config = dict(
    head_dim=64,
    norm='layernorm',
    norm_eps=1e-05,
    tie_word_embeddings=False,
    parallel_block=True,
    init_std_qkv=0.0367,
    beta1=0.9,
    beta2=0.99,
    warmup_steps=275,
    schedule='wsd',
    decay_fraction=0.567,
    batch_tokens=[16384, 32768],
    train_tokens=321000000,
    max_steps=13275,
)
MLP neurons of a small language model. Each row is named by its layer, matrix (up: input weights) and neuron, and shows model dimensions 0-95. Each number is 500 + 50 x the weight over its row's rms, rounded and kept within 0 to 999. Numbers have three digits each.
After each neuron's rows, "fires in" lists the words (lower case) most often at its 100 highest values on Wikipedia text that the model never trained on.

L9.up267:539435543584407444476533511513592597437575474464384476452547500457531568544477546455388501465492515462520509640544561485474490477554491493557525472573487571485514507411365534486475548524446493494576553567509425509518491531449489545558468528427549467500457450520519432498564508378510497494
fires in: "the", "been", "was"

L6.up18:576496463549424546551465518502473589533517398543436532427484548501476632391505494499459538405454495467469457547541485457568529550494539545548547503575496547528500472484566487528553514582421541473509450466471514577494449505559468548555465512422491470417539439514512463558651495432462452539
fires in: "was", "been", "one", "noted", "olympic"

L9.up289:487585471446444504612514490546553464539452458426502422432533480588476486439475476527504563464461537460526498445486665490394471391537526443597512425549519482521467520539452567585541563439508526439531453560560482560522519515416541522487496468540608450453494432542542554546501477505604443539
fires in: "country", "usa", "group", "census", "hockey"

L7.up329:489508538409517516563546488488453591499463474492474472464482438436524514576439478475451432544524509438413500550492565499464663455489497481586533457519481528554490572473499551509425498511483468476519484513525402469513483417533422557499582457513558509503535433512487562533527536474380474499
fires in: "of", "medal", "made", "making", "won"

L8.up233:473565516557507498510518526534498500455502533477581548435497532496537480504434584493467469473436511473375481515420531496572622464558557465517555403559483560530577551547386524466452565516498466474479505536461565561521448454422466440575548538537470573480422484478411478443573489585500490520
fires in: "can", "not", "could", "aircraft", "code", "countries"

L9.up637:530484560514459464549494456480549507551585436459487485540526409495491491538500459486450511504508474509564549504439501621461473515472560420551504496430530493519484427443546576557539509535532491513586473525564458517523581452556484462493507521465451492432545541528504522566474582396445538602
fires in: "north", "south", "highest", "national", "history", "named"

L5.up501:532555484444512449570488475515421567516515415471546494478437512427467484630457433522540518496468435507423545482353497498488506453532439458566473510566444536479501473543490501565527466636467450548578564437488516566503605437500431484497564390455486440489502514531445458612578521508532522548
fires in: "one", "two", "three", "it", "none"

L6.up897:471462407589489473601512588551458524562479385370471516457576579519475503490472503536429550512471550524531472460539565506507536558478536479525658505486561572492460463490443516505441444499498472522508591541449491586516537534515455434436568428548551509490495507515501479451415502439483421517
fires in: "first", "from", "released", "original", "of", "united"

L5.up985:476518431480504444544502503522509461434578421480465452450477509366545507536414452504557443526503496531429620483505420494498454459498446561518513506528501511497507520529556552556564479598456443393446503449476480531453451427555470510445546438542523484495446427559485474517544500478458432462
fires in: "university", "diesel", "hall", "kent", "boston", "united"

L10.up335:468513494592505537500500462453514560506483514435378430555507374498537481526506506542490558509455507534484459541565479400517540424553484481562518468530489565497541489532533519525459482474582534426420517551505453542540447575567432412545583460436483569499472350511427523481470509539433491531
fires in: "of"

L8.up425:533557493481528489585428476440458550461549522529514552428491384416556514519521377500516409524393488556548537509469540483484609469469564481507466527494519516552542463479493488522509499532498483553501473512414532481463550518508617586468586618540494474443431468496546504520536514479514428509
fires in: "release", "released", "similar", "college", "regulation"

L5.up964:456539428508412412486427492519440626414421442561382527437410480459449456514478470538452535501523473413440472502451500524547495542547462444563530524571476542514477594471453481578496496444480495536555576479441499561452490540538516498577481453454525413475485479497529487521470579458608442556
fires in: "under", "been", "none", "born", "and"

L5.up916:589539446475484476543460450443470537423499440450441552500504458479524454538485505412506563507545603540477550506515516432511605502481552551494472546492532557574547430451436488525470506509529514490524385522439511505449546475478529483455569463577586452502560449569461503491615580468404448556
fires in: "released", "release", "she", "rio", "role"

L6.up676:625449489475438544557470495498492488489474490516558471550488502445479514472453520478442484566445501389453544544407541514420434504557493507546565481566496558502391505467495593514521514582440509410540532525599476431499502484485415489478449436459521442478522455539482591575510569553458575604
fires in: "first", "third", "final"

L5.up824:410473534548567411539533480464444525504531544525499536519471485518401533503460470494492544493464515502493456463556461470450528427484440500534502488499522587532480608450544647511508610566583431482611561585407554497486484515509457561581538468482470545479471372522484530452460459529451468411
fires in: "of", "by", "against", "between", "at", "during"

L6.up543:516459535468527535424543577556443530521477504498496482463511422476490497489474486413538504469461463488535527532521534548488491505484554516530488440517464536511546484537432595532533543531519497478512484468507564449598519622485523457599510477560478591489486464542382638517494429495416548475
fires in: "which", "court", "available", "multiple", "aircraft", "bacteriologist"

L5.up935:546500534520526466511496547544441548528523490474517502464463404520418503518469504482544449531524499446389508466420554455490461495532507472553563467574467443500571441457491510553550569590576457608526498489645535426438598498507432546508538475529454499453525430521531524464545447443490505448
fires in: "four", "six", "three", "last", "two", "next"

L5.up703:472516488462437461487583554552495502546482452482482484393530588435522460472457465596484524566465477520450399476508564458531523556451543470545521596495529502527461524600531572583422479512463504381417492529461449537420575492499432554507498454521506565490524431546452494575488448498519462579
fires in: "united", "according", "located", "announced", "released", "come"

L9.up904:417513543461478535487462472505445539483381402494532595454481494534465490558477433499512400526537557459439412461415535471591526538493490417560469468515463514494579467475491575560434455522564510509577459509458556500515527405622517417532524444609479532584505455547431524438490467575394487539
fires in: "to", "would", "could", "can", "did", "had"

L8.up405:443517453495433484486507478528525531519426492502529548449506508511472531521510490566484520456370495500538567587530511508476491467418401491526470422510580555508472540367370466514440503517507455448527514577468517479541488531593488522589535529396571517527429477589492484529451587454441479452
fires in: "german", "during", "germanic", "of", "germany", "ii"

L5.up762:493515490480536550616549497544550488512497478450509474474447546452492511645437504518577441407501487436482528509488503490469406463613457537592467507548473558516435469453460484568535459491465551521476529523414432508548529494536479489500430389498603505510534474546520473507524532488548551535
fires in: "south", "first", "united", "arthur", "native", "kent"